python train.py --num_hidden_layers=12 --hidden_size=256 --num_attention_heads=4 --num_key_value_heads=1 --head_dim=64 --intermediate_size=704 --vocab_size=8192 --hidden_act="swiglu" --norm="rmsnorm" --norm_place="pre" --norm_eps=1e-06 --positions="rope" --rope_theta=10000.0 --rope_fraction=1.0 --qk_norm=false --attn_scale=0.125 --bias="none" --tie_word_embeddings=false --parallel_block=false --init="normal" --init_std_qkv=0.0225 --init_std_o=0.0 --init_std_up=0.0225 --init_std_down=0.0 --optimizer="adam_atan2" --learning_rate=0.000968 --lr_mult_qkv=0.7 --beta1=0.9 --beta2=0.99 --lr_head=0.00559 --max_grad_norm=1.0 --warmup_steps=229 --schedule="wsd" --decay_fraction=0.745 --decay_shape="exp" --final_lr_fraction=0.0 --batch_tokens=[16384, 32768, 49152] --max_seq_len=384 --doc_mask=true --train_tokens=256300000 --max_steps=8269 --dataset="wikipedia_en"
MLP neurons of a small language model. Each row is named by its layer, matrix (gate and up: input weights; down: output weights) and neuron, and shows model dimensions 64-159. Each number is 128 + 24 x the weight over its row's rms, rounded and kept within 0 to 255. A neuron's up and down rows have the sign that makes its largest values positive.
After each neuron's rows, "raises" lists the tokens whose logits its output raises most directly, leaving later layers aside.

L3.gate285 [154 115  59 124 143 148 137 133 127 120 116  97 106 117 130 132 125 119 128 137 143 124 136  88 164 134 108  90 112 153 122 109 130 118 123 143 120 146 119 143 115 112 148 100 124 111 119 153 141 148 155 131 132 130  91 152 107 112 163 139 123 104 121 130  85 122 143 153 149 145  93  91 127 119 110  84 118 150  75 144 110 112 114 139  61 111 134 141 146  84 121 143 114 119  64 148]
L3.up285 [124 110 157 154 134 128  96 117 127 136  90 131 102 157 101 132  98 141  97 157 150 152 102 108 146 117 119 130  82 152 176 109 115 159  98 104 146 118 114 121 110 157 113  92 141 123 106 127 140 158 111 159 170  95 126 128  92 121  94  89 103 122 147 131  92 139 105 144  78 169  76 133 127 139 160 124 132 139  98 117 129 139 126 127 101 116 114 126 175  86 134 168  79 111 112 163]
L3.down285 [127 141 133 100 150 117 115 113 106 122 107 152  89 110  55 135 134 144 116 155 126 103  73 127 173 105 133 142 121 157 164 101  90 144  88 142 128  98 118 119 122 104 141 132 150 124 145 111 147 107 151 169 160  97 133  90 124 140 110 113 145 187 157 137 144  94 111 168 100 139 139 150 128 106 153 166 123 118 159 138 143 140  88 135 119 126 139 118 160 135 184 142 104 165 174 142]
raises: "\n", " (", "\n\n", ",", "s"

L5.gate692 [125 123 131 121 139 144 103 144 114 134 120 125 127 146  99 111 150 151 130 104 182  91 150 135 100 173 112 172 154 122 148 101 161 156 134 132 119 131 124 116 126 109  92 147 128 122  96 143 135 114  87 159 160  94 141 118 149 104 118 124  96 133 141 136 133 161 147 144 103 143 138 146 121 100 137 154  74  85 156  89 128 124 136 115 125 106 115 112 102 134 112 168  97 146 134 152]
L5.up692 [101 102 109 132 135  87 125 151 131 136  92 150 129 104 140 152 123 131 128 124 101 149 113 149 113 119  94 160 152 103 155 133 143 143 142 173 137 122 122 162 109 132 153 143 153 112 131 155 129 114 120 121 105 142 156 120 166  91  77 156  99 141 158 155 129 134 131 129 148 100 115  99  67 101 131 115 121 155 127 121  79 129 111 153  83 156 137 157  88  76 184 136 147  97  92 148]
L5.down692 [157 100 150 106 125 150  93 135 121 157 108 148 124 152  94 104 131 166 134 131 151 129 135 129 184 125 145 158 165 134 121  87 143 125 125 103 157 135 136  80 129  91 104 153 167 130 130 141 162 133 118 155 186 107 181  94 133  96 164  82 138 143 115 119 116 132 140 142  94 116 115 145 162  78 137 122 112 100 139 100 117 160 100 117 123 100 112  71 134 163 122 120 108 174  69 122]
raises: "\n\n", " (", " Following", "\n", " About"

L4.gate563 [ 68 131 123 124 119 145 123 129 175 105 142  91 145 101  95 138  87 116 121 145 154 128 131 114  97 146 115  85 145 115 123 119 147 129 147 115 100 113 129 130 176 121 108 145 100 105 138  67 108 113 156  81  56 131 116 153 166 111 120  89 181 121 139 162 139 158 115 145 171 155 101 175 119 115 110 154 124 148 142 171 126 119 141 142 128 125 111 130 110  86 109 146 157 106 139 148]
L4.up563 [ 93 175 163 102 157 131 108 151 121 136 122  99 126 133 127 153 103 128  78 143 130 133 127 127 114 112 123  82 149 137 138 113 140 150 108  80 128 131 171 141 176 128 144 121 138 122 126  86 102 161 167 138 107 126 119 147 150 115 120 116 155 160 127 171 143 132 126 137 139 184 102 135 134  91 105 168 104 125 128 155 112 127 109 142 120 122 120 132 134 106 140 109 113 121 180 174]
L4.down563 [156 167 131  94 147 140 122 142 126 142  89 135  91 149 139 115 178 170  90 153 125 124 115 143 153  91 133 161 149 107 103 110 117 179 112 161 112 115 156 162 100 130 128 115 154 147 109 136 131 119 152 155 157  92 149 137 145 130 145 182 125 156 148 111 121 138 111 145 110 120 134 112 135 144 174 115 109 139 104 115  99 133 123 116 119 162 160 124 140 135 138 118  83 164 162 109]
raises: "\n", "\n\n", "=", "–", ")"

L3.gate659 [174 137  81 142 180 110 121 131 138 120 130  98 111 121 130  67 160 138 117 114 137 127 140 122 165 161 130 150 185 144 122 114 140 112 129 172 155 125 138 138  77 135 125 102  98 139 129 174 171 149 137 167 108 128 115 131 107 104 140 124 128 119  93  98 117 133 130 104 125 116 124 107 134 113 137 141 117 134 125 171 159 134  96  66  68 138 125 128 128 124 109 140 113 113 102 114]
L3.up659 [140 152 108 135 132 141 120 138  99 160 122 120  96 112 179 111 155 126 116 163 145 145 116 184 148 151 126 139 134 146 135 141 123 150 109 140 123 135 102 109 154 152 129  73 153 122 149 192 123 104 138 119 113  85 156 126 151 114 127  81 144 137  90  95 128 129 125 125 101 125 123 129 122 135 136 101 123 100  63 175 158 140 128 102 127 136  67  60 134 126  91 156  94 138  96  97]
L3.down659 [ 71 134 151 125  87 121 144 107  85 108 130 132 139 122 144 178 107  79  72 174 103  92 102 166 130 130 186 140  82  98 138 132  81 151 131 124 131 108 136 121 168  88  96 139 108 130 122 137  73 141 105 112 136 121 142  94 126 142 110 107 117 147 124 118 140 125 122 139 134 123 144 126  98 150 138 116 156 128 100 110 148 146 130 118 147 131 131  76 123 109 130 121 140 161 186 126]
raises: ",", ".", "-", "s", "\n"

L4.gate689 [114 129 146 140 133 113 167 117 152 127 126 153 158 101 117 160  59 102 137 157 149 121 140 160 128 115 129  81 120 106 129 122 142 149 102 135 147 144 124 134 119 133 145 122 168 144 112  76 167 121 126 160 142 145  88 133 131 130 111 164 131  77 116 143  99  91 155  97 177 127 108 119 143 129 174 145  96  89 129 124 130 110 125 170 137 129 140 127 115 146 146 138 122 109 132 133]
L4.up689 [124  87 151 138 136 120 140  92 123 127 114 135 114 138 149 158  87 146 129 138 150  77 137 150 103 140 131 102  91 134 140 145 135 141 108 115 151 128 152 138 115 128 132  94 139 123 117  91 133  92 138 176 146 116 113 115 162 136 125 175 143 130 105 141  72 132 116 113 140  95 122 120 150 129 145 126 130  84 104  87 153 127 106 145 129 141 119 118 150 104 164 174 111 108 151 139]
L4.down689 [101 102 143  93 127 156 103 128 125 159  82 126 129 144 252 124 161 134 137  75 126 132 142  99 152 133 105 136 137 126 133 106 157 148 157 144 106 136 159 125 105 111 143 130  99 150 134 135  94  82 137 162 154 142 165 134 146 122 150 110 127 148 123 106 130 163 133 128  93  87 132 131 145 135 104 151 141  90 148 118  86 156 118 126 129 156 131 101 122 121 115 112  92 170  70 128]
raises: "\n\n", " Following", " However", "\n", "After"

L3.gate511 [181 101 145 119 108  99 125 146 115 143  94 112 148 189 114 106 119 140 135 135 104 153 164 140 100 100 116 153 187 103 142 130 154 174 129 158 160 146 162 127 111 130 109 135 188 117 105 105 105 121  89 155 135  88 132 120 135 119 158 169 180 149 108 119 131 148 114 144 119 131 104 182 104 112 153  92 136 152 113 126 113 154 106 131 136 126 118 166 151 101 121 112  76 156 107 120]
L3.up511 [180 148 149 114  90 134 158 134 128 123 123 110 153 142 130 124 127 152 158  98  99 143 181 115 114 118  88 165 166  96 149 122 158 123 162 131 147 134 143 102 157 137  92 163 137 114  89 134 146 168 121 124 117 124 115 138 122 112 180 167 162 110 135 141 163 142  97 108 102 123 128 178 118 169 123 112 122 177 127 104 136 132  97  83 133 163 135 191 121 102 106 124 165 119 104 141]
L3.down511 [140 147 125 148 119 109 132 138 137 132 141  96 128 145 255 152 101 148 102 151 113 116 130 166  84 129 129 127 132 152 148 161 160 144 138  87 110 112 113 179  48 135 142 131 131 126 174 142 137 114 118 136 118 103 163 114 124 134 120 169 124 128 155 123 113 122 108 143 123 110 141 151 163 157 199 125 122 122 155  66 101 156 133 143 106 100 144 166 132 108 162  71  95 137 111 118]
raises: "ity", "es", "th", "esh", "ish"

L8.gate572 [ 93 133 113 120 120  86 106 132 161  49 114 162 133 124 109 106 127 137 148  98  94 118 104  87 135 109 138  85 169 142 112 115 124 146 125 128 113 121 119 128 124 116 111 110 108 159 149 111  88  41 135 133 105 156 127 129 139  55 137 151 112 115  99 139 130 152 126 143 126 118 106 117 133 148  75 125 136 132  79 109 114 115 146 100 141 125 106 149 146  75 144 100 109 118 128 128]
L8.up572 [124 149 134  74 100 191 159 119 110  97 169 118 132 119 106 136 168  92 134 107 129 157 105 148 140 119 136 142 173 142 153  98 153  72 121 114 136 148 128 122 135 134 137 144 149 113 130 149  90  91 138  99 121 108 109 147  98  89 118 151 119  92 120 147 140 100 123 120 117 137 153 172 158 105 127 133 155 107 149 130 100 103 107 115 104 127 138 137 126 127 118 160 113 158 196 134]
L8.down572 [119 146 123  70 131 130 114 146 122  70 121 169 141  99 202 110 130 125 151 133 130 175 140 151 125 143 110 151 115 162 135 132 135 106 105 167 145 160 107  83  96 115 120 145 146 128 166 111 132 101 104 136 106 119  82 115 113 115 125 105 145  74 115 159 118 110 128 108 122 142 106 109 117 115 147 128 108  77 132 123 114 134 107 110 161 151 135 181 141 110 140 135 104 207 217 112]
raises: " −", " +", "  ", " ±", " 0"

L3.gate363 [104 106 132 117 133 119 117 103 149  99 117 125 147 126 139 136 129 157 157 136 145 138 137 101  88 154 125  97 130 106 154 117 112 110 126 141 130 130 121 153 116 105 141 149 106 152 115  98 131  94 120 126 121 106 143 127  80  94 153 165 135 105 175 125 151 148 143 160 153 142 114 140  94 155 136 166  77 152 144 127 133  93 125 116 134 129 121 148 116 114  99 151 167 129 130 117]
L3.up363 [134 118 182 118 139 146  96 121 120 148  96 131 121 190 146 137 144 184 126 126 159 135 141 122  99 133 126 117 105 103 146 128  87 167 123 128  96 110 135 139 138 114 128  99 111 149 113 126  85 129 134 145 151 104 155 115  92 106 122 137 128 140 160 145 154 151 142 142 135 166 137 123  87 135  84 184 109 141 146 107 108 126 120 129 131  85  71 110 106  86 130 146 150 142 139 102]
L3.down363 [128 133 173 116 111 149 106 138 103 155 102 166 125 130 229 142 121 135  97 135 119 108 158 172 101 140  95 155 114 143 126 157 150 144 103 129 106 122 102 115 125 150  86  84 151 123 119 117 120 147 152 146  82 150 154 143 129 136 166  91 129 143 146 119 104  92 160 146 132 128 143  81 144 134 101 147 140 132 118 120 120 122 117 126 137 118 109  76 169  62 143 165 132 119 148 104]
raises: " in", " and", " to", ",", "-"

L4.gate536 [113 115 111 116 101 144 165 131 134  89 149 116 134  99  53 103  95 172 141 123 122 150 152 116 159 118 109 139 144 105 126 124 178  87 138 197 160 101 127 118 100 134 116 162 101 156 147 117 139 106 117 122 111 162 105 108  85 100 130 149 164 120 135 118  88 130 159 174 121 130 145 124 141 154 133 136 150 155 114 150 139  95 193 139 108  85 160 151  90 107 142 125 125 134 123 113]
L4.up536 [124 119 135 106 119 125 154 138 150 131 121 124 113 130 122 107 109 131  65 134 112 160 138 131 184  63 128 116 158 122 152 127 116  75 132 164 145 116 142 122 108 119 136 141 134 134 146 111 133 110  97 163 102 155 130  92 105 102 141 129 158 113 121 160 103 122 106 196 108 115 137 108 157  97 133 115 132 118 120 128 179 106 165 134 100  91 132 118 138 144 141 109  79 141 126 137]
L4.down536 [135 145 162 124 132 125 121 150 133 134 140 133 117 142 164 117 117 124  58 146  79 150 105 137 187  90 130 138 177 151 147  98 102 106 156 166 128 150 127 142 146 108 152 100 128 133 109 132 117  88 119 174 135 108 124 107 104 111 122 117 143 121 154 185 148 122 119 145 139 147 142  85 167  78 138 159 108 108 101 111 175 123 116 122 110 110 154 133 107 157 114  90  97 126 103 143]
raises: ")", " (", "\n\n", "\n", " centuries"

L4.gate103 [120 112 111 121 112 104 136 151 126  87 129 100 135 141 120 143 127 133 136 105 101 123 152 114 101 101  56 114 151 135 205 100 151 137 168 168 161 137 134 146 125 127 112 146 125 155 119 153 105 118 122 121 126 137  90 149 129 122 155 162 177  88 129 120 142 147 132 138 124 119  94 124  98 167 121  86 117 150 117 167 142 149 144 112  88 116 122 148 120  99 101 112 119 152 139  99]
L4.up103 [110 115 139 130  91 114 145 113 115 119 145  93  81 160 156 160 122 161 151  75 114 124 168 137 131  73  86 139 130 141 170 125 137 138 139 125 167 159 152 132 124 126  91 123 149 113 117 156  90 133 133  88 150 136 105 117  92 124 165 138 145 108 135 131 138 130 118 158 122 151 111 114  86 134 140 129 139 154 124 157 101 212 136 142 116 119 108  96 115  97 127 129  94 142 157 108]
L4.down103 [100 126 155 135 129 154 107 112 140 131 137 131 154 140 253 122 121 116 116 124 114 134  85 157 131 181 167 167 112 142 123 180 106 145 102 106 118 117 105 140 134 133  86 131 133  91 167 138 103 129 154 126 136 100 117 122 152 116 138 152 114 167 113 143 117 121  96 115 122 159 145 113 144 115 150 141 161 102  94  85 130  99 107 140 139 134  55  94 170 114 114 141 141 147 103 115]
raises: ",", " and", " (", " of", "s"

L4.gate63 [155 111 113 122 136 139 153 137 135  90 120 120 128 135 109 151 113 123 151 150 138 103 152 140 152 159 133 123 109 164 109 119 164  98  99 107  80 132 118 140 120 131 114 167  82 122  87 108 127 134 130  97 130 136 126  97 101 107 168 141 134 114 114 149  94 114 134 191 115 133 155 105 127 157 151 132 120 126 119 148 120 116 161 130 119 158 111 143 149 123  86 128 110 111  92 112]
L4.up63 [164 106 147 101 148 126 145 102 106 179  93 109 112 171 151 149 118 133 113 149  94 100 153 136 144 139 117 126 114 145 139 123 152 126  76  53 115 139 138 141 137 126 112 111  91 114 151 137 102 134 154  95 159 126 169  66 109 116 141 136  96 116  83 137 107  98 107 155 108 119 141  88 129 126 145 101 120 120  92 103 127 129 150 170 101 120  91 110 165 123 100 116 100 159 104 132]
L4.down63 [117  74 139 138 120 158  88 182  96 148 109 158 135 117 205 120 138 125 103 185 130 141 113  76 102  83 113 149 146 166 134 145 117 112 115 122 142 158 155 106 156 117 129 126 161  98 138 109 102  84 158 110 206 106 164 132 133 132 116 146 113 135 147 119 115  84 108 120 153 139 115 131 174 111 113 145 153 151 120 160 131 126  95 120 126  95 121 106 110 121 132 108 133 124  94 125]
raises: ".", "-", "\n", ",", ";"

L8.gate468 [155 155 124 121 153 155 165 118  91 124  89 150 140 111 111  92 140 146 132 130  93 129 188 119 137 117  88 140 121 166 175 106 124 156 138 149 129 137 132 122 132 107 155 121  84 176 110  96 123 118 150 148 150 127  95  96  98 104 120 145 160 168 130 102 140 124 120 102 126 136  95  96 158 145 123 111  98 103 113  95 183 101 128 124 114 142 177 135 192 159 134 161 110 144 119 129]
L8.up468 [135 112  91 134 121  98 102 123 171 120 130 123 130 155 117 130 139 167 157 109 128 166 124 106 118 107 117 100 149 105 143 119 146 139 157 174 169 131 151 121  95 132 126 152 161 136 145 113 105 103 104 188 134 143 120 138 132 161 153 166 112 115 117 149 103 141 101 128 186 133 111 159 135  79 117 147 120 116 117 128 141 131  85 124 134 135 128 136 106 150 152 141 137  99 127 111]
L8.down468 [153 134 136  62 109 112 143 120 103 102 147 150 151 145 144 118 178 163 108  90 107 183 119 162 134 102 108 129 141 134 141  98 106 170 140 193 124 114 120 128  90  94 143 142 124 166 134 107 104 102  70 183 148 116 105  92  79 116 137 141 139 137  93 118 137 120  98 134 133 118 108 147 160 127 138 133 121 118 143  99 102 145 133 106 111 141 152  91 131 143 150 109  86 223 121 123]
raises: " However", " They", " Their", " These", " Following"

L5.gate124 [135 129 140 125 140 132 107  88  98 122 131  82 129 160 140 133 137 163 125  91  98 125 157 140 142 142 142 123 135 136 173 104 133 128 122 150 129 148 131  96 160 107  92 172 118  84 107  80 126 128 116 167 138 131 111 128 117 126 142 143  96 132 126 135 157 167 121 117 105 117 123 136 159  96 181 146 120 112 117 107 159 127 140 110 119 121 155 116 151 122  87 171 112 151 120 145]
L5.up124 [109 116 141 137 101 150 116 111 151 116 152 130 154 103 146 153 130 115 137 136 163  80 110 126 120 171 108 170  96 124 114 135 145 119 177 129 164  88 174 100 115 136 119 167 127 148 138 105 101 130 138 124 160 165 127 141 138 174 103 100 109 161 158 104 144 111 147 143 127 173 159 116 105 138 124 143 161 155 166 101 131 135 190 105 100  77 146 129 103 105 126 150 147  94 118 157]
L5.down124 [166 127 121 104 114  66 129 136 128 141 110 131 131 161  80 129 115 104 129 138 127 137 128 137 109 121 118 115 173 114 112 127 146 126 142 150 105 134 139 163 135 103 175  99 128 149 158 114 153 125 182 126  96 116 135 148 109 114 119 135 116 154 105 164  96 132  92 156 101 119 150 171 139 152  97 106 136  99 127 140 111 141 161 100 122 152 110 132 145 120 120 104 103 101 123  85]
raises: ")", "]", "ser", "itar", "iss"

L7.gate509 [141 159 111 128 135  94 131 114 151 119 141 176 135 146 124 132 149 121 132 126 131 102 142 140 145 131  95 147 107 132 153  99 143 108 132 145 121 119  94 117 103 114 139  95 174 137 169 203 131  99 180  93 127 130 111 124 153 111 121 162  98 169 129 104 175 139 130 175 141 139 148 134 121 124 123 119  89 141 134 129 104 142 128 135 103 126 111 105 156 100 106 128  97 138  99  99]
L7.up509 [132 169 124 108  89 155 110 111 107 112 121 150 104 140 136  67 148 158 156 184 147 135  99 101 170 125 151 123 121 127 142 142 100 173 129 107  97 158 161 153 139 167 135 133 168 105 110 112 150 116 172 151 153 133  81 133 108 156 163 142 123 161 137 106 125 150  92 100 175 164 123 122 144 107 114 115 139 117 149 139 157 144 113 154  88 100 144 111 120 158 160  86 106 139 109 106]
L7.down509 [136 136 113 158 127 115 107 161 116 151 112  98 144 175  94 151  99 106 116 150  67 138 129 132  86 125 133  85 140 149 134 103 149 110 127 140 119  93 100  98 135 142 124 143 149 164 101 138 154 125 125 136  82 147 122  92 125 113 145  96 144 116 122 117 145 135 100 104 139 134 144 136 139 121 116 116 150 152 138  95 119 135 138 106  89 140 142 106 146 125  89 139 147 105 120 126]
raises: "ani", "que", "ans", "an", "age"

L4.gate451 [118 131 157 125 107 119 137 112 149 147 107  88 127 125 115 172 144 130 147 164 158 104 138 121 183 122 171 138 123 162 152 123 132 151  99 123 141 111 128 167  86 122 160 148  56 121 169 135 117 129 152  96 104 159 171  91 124 131 115  98 111 121 131 148 128 103  94 155 182 153  72 163 146 106 130 161 137 135 125 114 141 130 119 145 123 137 160 115 167 147  97  94 141 135 142 102]
L4.up451 [105 164 109 115  88 148 126 104 140 167 113 130 166 105  86 204 129 165 161 128  96  71 156  84 185 138 136 111 138 117 157 133 126 155 123 126 163 123 125 124 134 128 150 116 109 125 122 133  99  97 160  77  97 155 120 111 190 160 130  80 123 141 149 118 120 124 123 150 128 156  84 140 138 117 123 115 121 133 101 148 144 121 125  98 140 156 136 166 132 132  95 133 115 132 106 136]
L4.down451 [121 137 115 161 152 137 121 117 140 114 124 118  77 134 246 182 156 156  73 150 136 119  88 139 184 169 114 106  95 144 126 132  91 121 142  96  96 117 152 146  98 101 112 131 159  98 143 117 138 151 116 128 101  91 141 159 148 131 153 117 119 129 118 130 156 148 170 148 103 115 140 130 132 135 147  96 158 118 156 101 121 138 122 137 147 126 154 111 142 132 110 111 149 152 115 119]
raises: "ion", "ive", "ions", "ary", "ie"

L3.gate177 [115 122 104 122 109 127 151 160  97 128 133 115 137 132 113 144  97 133 137  77 115 120 121 126 132 161 134 131 144 140 111 116 139  91 142 179 106 128 133 175 107 109 123 156  80 119 141 114 111 136  84 112 102 205 114 173  93 129 125 125 124 121 123 138 149 119 158 132 177 115 123 144 157 134 101 106 107 152 122 130 136 125 175 108 147 134 137 139 157  71  96 133 203 126  30  66]
L3.up177 [120 150 165 126  95 130 134 161  62 179  98 111 139 172 106 154  57 168 101  98  80 119 150 134 100 125 134 149  83 146 138 171 117 170 110 114 147 121 148 137 125 113 102 104 130  99 155 114 103 110  98 110 134 108 114 122 100 126 103 146  68 158 120 133 121 123 132  78 140 106 156 126 117  82 127 132 129 124 108 108 112 141 152 154 129 100  93 109 174  99 142 102 146 138 105  87]
L3.down177 [164 160 198  78 121 157 125 159 110 171 127 110 112 149  33 131 119 149  66 159 117 170 148  94 111 145 149 108  88 141 107 112 107 163 106  94 126 152 142  98 126 112 105  88 153  83 129 117 134 120 123 134 155 116 149  64 118 128 102 130  87 154 125 152 143 109 129 123  98 118 127 101 120 127 143 139 123 112 102 121 126 156 124 167 108 126 118 122 183 148 170  98 168 164 199 118]
raises: "\n", "-", " (", " of", ","

L4.gate601 [ 82 137 118 115 139 121  94 117 126  79 113 124 147  78 108 129 132  79 129 137 132 119 113 162 152 125 131 135 143 146 142 144  91 145 188 173  80 140 119 143 111 122 123 136 123 169  87 154 144  99 124 149 135 160 116 117 112 115 187 139 145 106 145 129 144 137  99 159  97  97  94 173 107 159 122 135 103 134 105 107 144 122 128 126 125  88 125 134  96 126 118 166 143 141 137 149]
L4.up601 [ 96 151 138  90  95 153  93 103 116 135 137 117 132 121 127 141 126 108  97 136 134  99  97 158 114 122 147 107 108 141 105 159 116 121 149 115  99 158 140 115 135  98 120 122 129 145 153 136 145 104 152 143 143 132 135 125 122 131 132 123 120 158 156 133 115 127  93 161  71 110 101 162 120 143 124 131 114 114  92 109 134 159 133 108 127 126 110  93 111  91 134 196 118 160 137 104]
L4.down601 [116 169 162 140 129 165 148 126 135 163 125  99 126 132 200 182 107 125  98 125  94 119 122 130 102 148 148 135 104 153 102 188 150 116 114  88 138 112 129 128  94 136  87 146 115 105 139 137  94 122 146 136 160 109 137 164 125 137 126  87 113 158  95 134 115  80 109 128 144 136 115 145 153 152 158 163 161 170 134 126 144 124 118 116 114 165 118 134 116 128 144 176 112 195 157 129]
raises: ",", "-", " and", " (", "s"

L4.gate480 [110  88 117 156 123 108 121 104 168 137 110 128 127 127  92 133 132 107 149 122 171 114 125 144 154 155 121 145 126 115 151 120 108  98 111 119 129 101 129 168 106 145 154 178  90 141 144 124 140 126 135 157  94 132 135 138 110 133 196 135 165 111 104 124 126 104 141 143  95 120 131 157 155 143 134 142  89  88 170 114 109 122 151 115 118 158 145 164 142 167 171 105 129 154  75 145]
L4.up480 [116 114 160 119 125  96 115  95 126 159  86 151 123 179 115 173 131 116 110 110 152 128 128 149 146  99 125 129 101 100 119 142 102 113  94  59 112 121 151 121 141 160 127 130 107 117 148 172 113 141 129 130 120 137 143 104 123 123 170 122 132 160  89 130 119 107 155 108 112 144 142 110 145 125 119 123 115  97 132 116  84 167 114 147  95 140 132 131 149 146 182  96  91 131  99 110]
L4.down480 [152  79 143 114 130 152 130 166 152 190 108 150 124 185 167 160 116 143  64 131 110  99 112 124 116 131 145 142 125 137 111 178 113 124 103  65 137 134 144  86 150 121 108 130 132 115 168 117  82 115 137 106 123 108 125 125 118 130 170 129 105 178 122 145  70 128 117 129 117 149 156  87 119 133 130 128 148 116 118 145 105 149  84 159  84 120  98 109 144 143 130 133 111 185 143  93]
raises: " and", ",", ".", " of", " in"

L7.gate310 [114 104 107 164 127 135 143 147  91 126 116  94 119 119 124 200 134 114 123 119 105 186 104  74 124 133 153 112 116 107 155 130 121 104 129 138 133 127 167  89  93 117 165 135 119 118 136 152 126 143 182 113 127 143 140 141  92 135 143 124 150 109  89 165 145 152 113 189 164 139 144 144 151 130 121 133 137 126 138 100 120 117 171 140 113 133 119  86 156 152 117 175 113 111  89 115]
L7.up310 [124 104 111 107 158 147 122 118 136 123 163 117 128 115 116 130 151 111 109 107 164 120 139 119 150 120 142 189  77 191 117 133 142 144 153 105 129 176 151 134 105  92  95 119 167 112  89 157 105 155 130 116 169  78 136 118 127 163 124 103  96 160 108 134 145 146 143 126 128 131 128 136 163 122 138 108 130 174 150 116 107 173 166 111 178 141 109 111 154 130 126 151 124 136 136 168]
L7.down310 [133 132 129 105 136 118  78 119 128 178 139 167 135 152 131 123 112 131 138 130 132 127 126 100 119 124  96 141 142 121 101 138 160 113 121 186 106 115 123 143 156 120 125 149 136 126 140  83 169  97 117 130 132 103  92 130 156 103  57 117 123 120 110 142  73  91 119 117 169 124 119 100  99 122 143  61 105  98 111 124  91 118 137 118 143 164  91 116 148 129 152 116  97 113  75 117]
raises: ")", "\"", "]", ":", ";"

L4.gate361 [128  89 122 136 126 138 138  69 111 112 180 138 167 154 122 159  71 141 148  87 156 163 110 115  49  95 113 151 107  89 131 157 114  82 138 155 147  85 128 125 116 176 123 179 147 152 125 141 128 137 125 149 150 159  69 117  95 104 132 111 139 145 120 108 140 106 135 146  80 105 125 113 122 155 162 104 113 138 150  90 129 152 159  94 107 124 163 117 120 110  90 142 147  95 117 102]
L4.up361 [132 126 104 142 139 133 184 135 123 125 169 169 139 129 127  77 110 154 107 128  91 127 102 158 143 134 135 159 121 128 126 140 130 129 145 108 122  83 154 143 131 133 130 132 139 149 148 158 139 127 124 165 138 123 114 146 132 112 140 114 154 131  99 106 114 138  91 116 119 125 165 119 120 116 194  86 139 154 156 143 117  94 120 106 128 170 110 118 100  89  91 115 141 173 158 121]
L4.down361 [160 145 145 133 170 132 106 125 112 140 136 112 144 132 132 179 157 153 153 132 114 131 117 199 185 133  97 130 132 147 139 132 144 126 154 108 111  94  96 136  78 147 153 120 142  98 153 147 108 128 112 134 140 119 118 106 130 129 145 152  68 125 133 141  89 142 137  89 126  99 149 165  99 122 144  81 128 138 114 149 108 141  93 123 156 160 164 100 142 117 140 129 132 192 143  98]
raises: " of", ".", "\n", "\n\n", " in"

L8.gate629 [147 119  77 110 113 115 120 149 185 144  94 115 137 121 118 135 124 174 140 133 128 166 132 136 140 113 129 126 144 120 119 129 162 109 165 194 127 138 132 163  99 146 176 176 107 146 134 112  84 132 117 140 151 109 152 144  97 141 119 171 145 131 102 138 128 129  94 142 159 158  69 142  89  99 119 126 141  90 113 134 152 134 115  96 101 137 144 126 147 120 119 129  96 102 105  89]
L8.up629 [136 127 120 130 101 161 123 115 113 131 130 102  65 146 111 111 140 161 130 113 130 130 127 126  59 160 115 126 155 166 158 135 133 141 151 179 173 125 170 126 113 170 111 172  63 116 106 108 145 168 125 148 135 124 109 140 152 154 130 170  91 123 141 124 134 150  94 136 117 127 157 141 125 108 105 133 124 135 154 161 119 155 114 130  94 129 154 123 151 134 101 154 116 132 128 103]
L8.down629 [163 135 139  24 116 120 134 119 150 172 156 129 126 161 246 140 155 134 130 130 120 124 129 119 130 101 137 125 192 122 118 132 125 148 131 133 113 146 163 103 123 127 155 168 112 174 103  90 122 112  74 169 207  78 135  98  87  83 166 131 134 132 139 106 145 130 129 140 135  87 133 128 139  95 132 156 134  99 164 118 104 140 104 101 117 138 108  84 150 134 145  98 113 233  98 139]
raises: " It", "\n\n", " However", " Following", " They"

L8.gate497 [165 109 106 160 140 137 145 117 136 113 124 113 134 144  93  84 139 157 115 108 103 121 125 152 148 156 105 147 131 116 150 108 145 139 146 197 163 112 117 144  94 122 147 139 122 146 114 110 143  88 100 144  55 148  96 145 148 113 123 161 125  82 152 113 167 124 133 123 116  86 142 120 138 150 107 119 124 156  97 151 147 113 138 117 108 140 178 174 142 150 132 103 131 145  88 158]
L8.up497 [173 126 122 141 125 169 134 126  90 100 118  94 100 169 126  96 158 189  98 112  72 124 121 105 158 147 109 115 142 114 163  83 140 155 150 179 164 137 131 133 113 109 132 125 131 142  99 117 126 116 122 168 143 131  77 146 150  88 114 141 119 108 151 105 141  88 146 118  91  85 154 108 164 137 139 110 131 133 146 107 136 117  93 157 119 138 147 124 135 161 155  88 117 160 140 167]
L8.down497 [133 130 127 152 138 145 124 143 110 133 120 105 106 247 255 134 143 175 120 129  99 143 135 105 135 135 142 120 141 138 128 117 114 139 134 143 152 113 129 137 132 126 130 111 131 174 123 108 110 135 126 141 131 106 125 117 146 103 114 140 126 125 130  86 133 114 157 133 124 127 120 115 127 131 121 114 124 128 143 128 121 121 121 139 131 132 129 130 114 149 131 134 129 255 161 131]
raises: "=", "-", "|", "In", "The"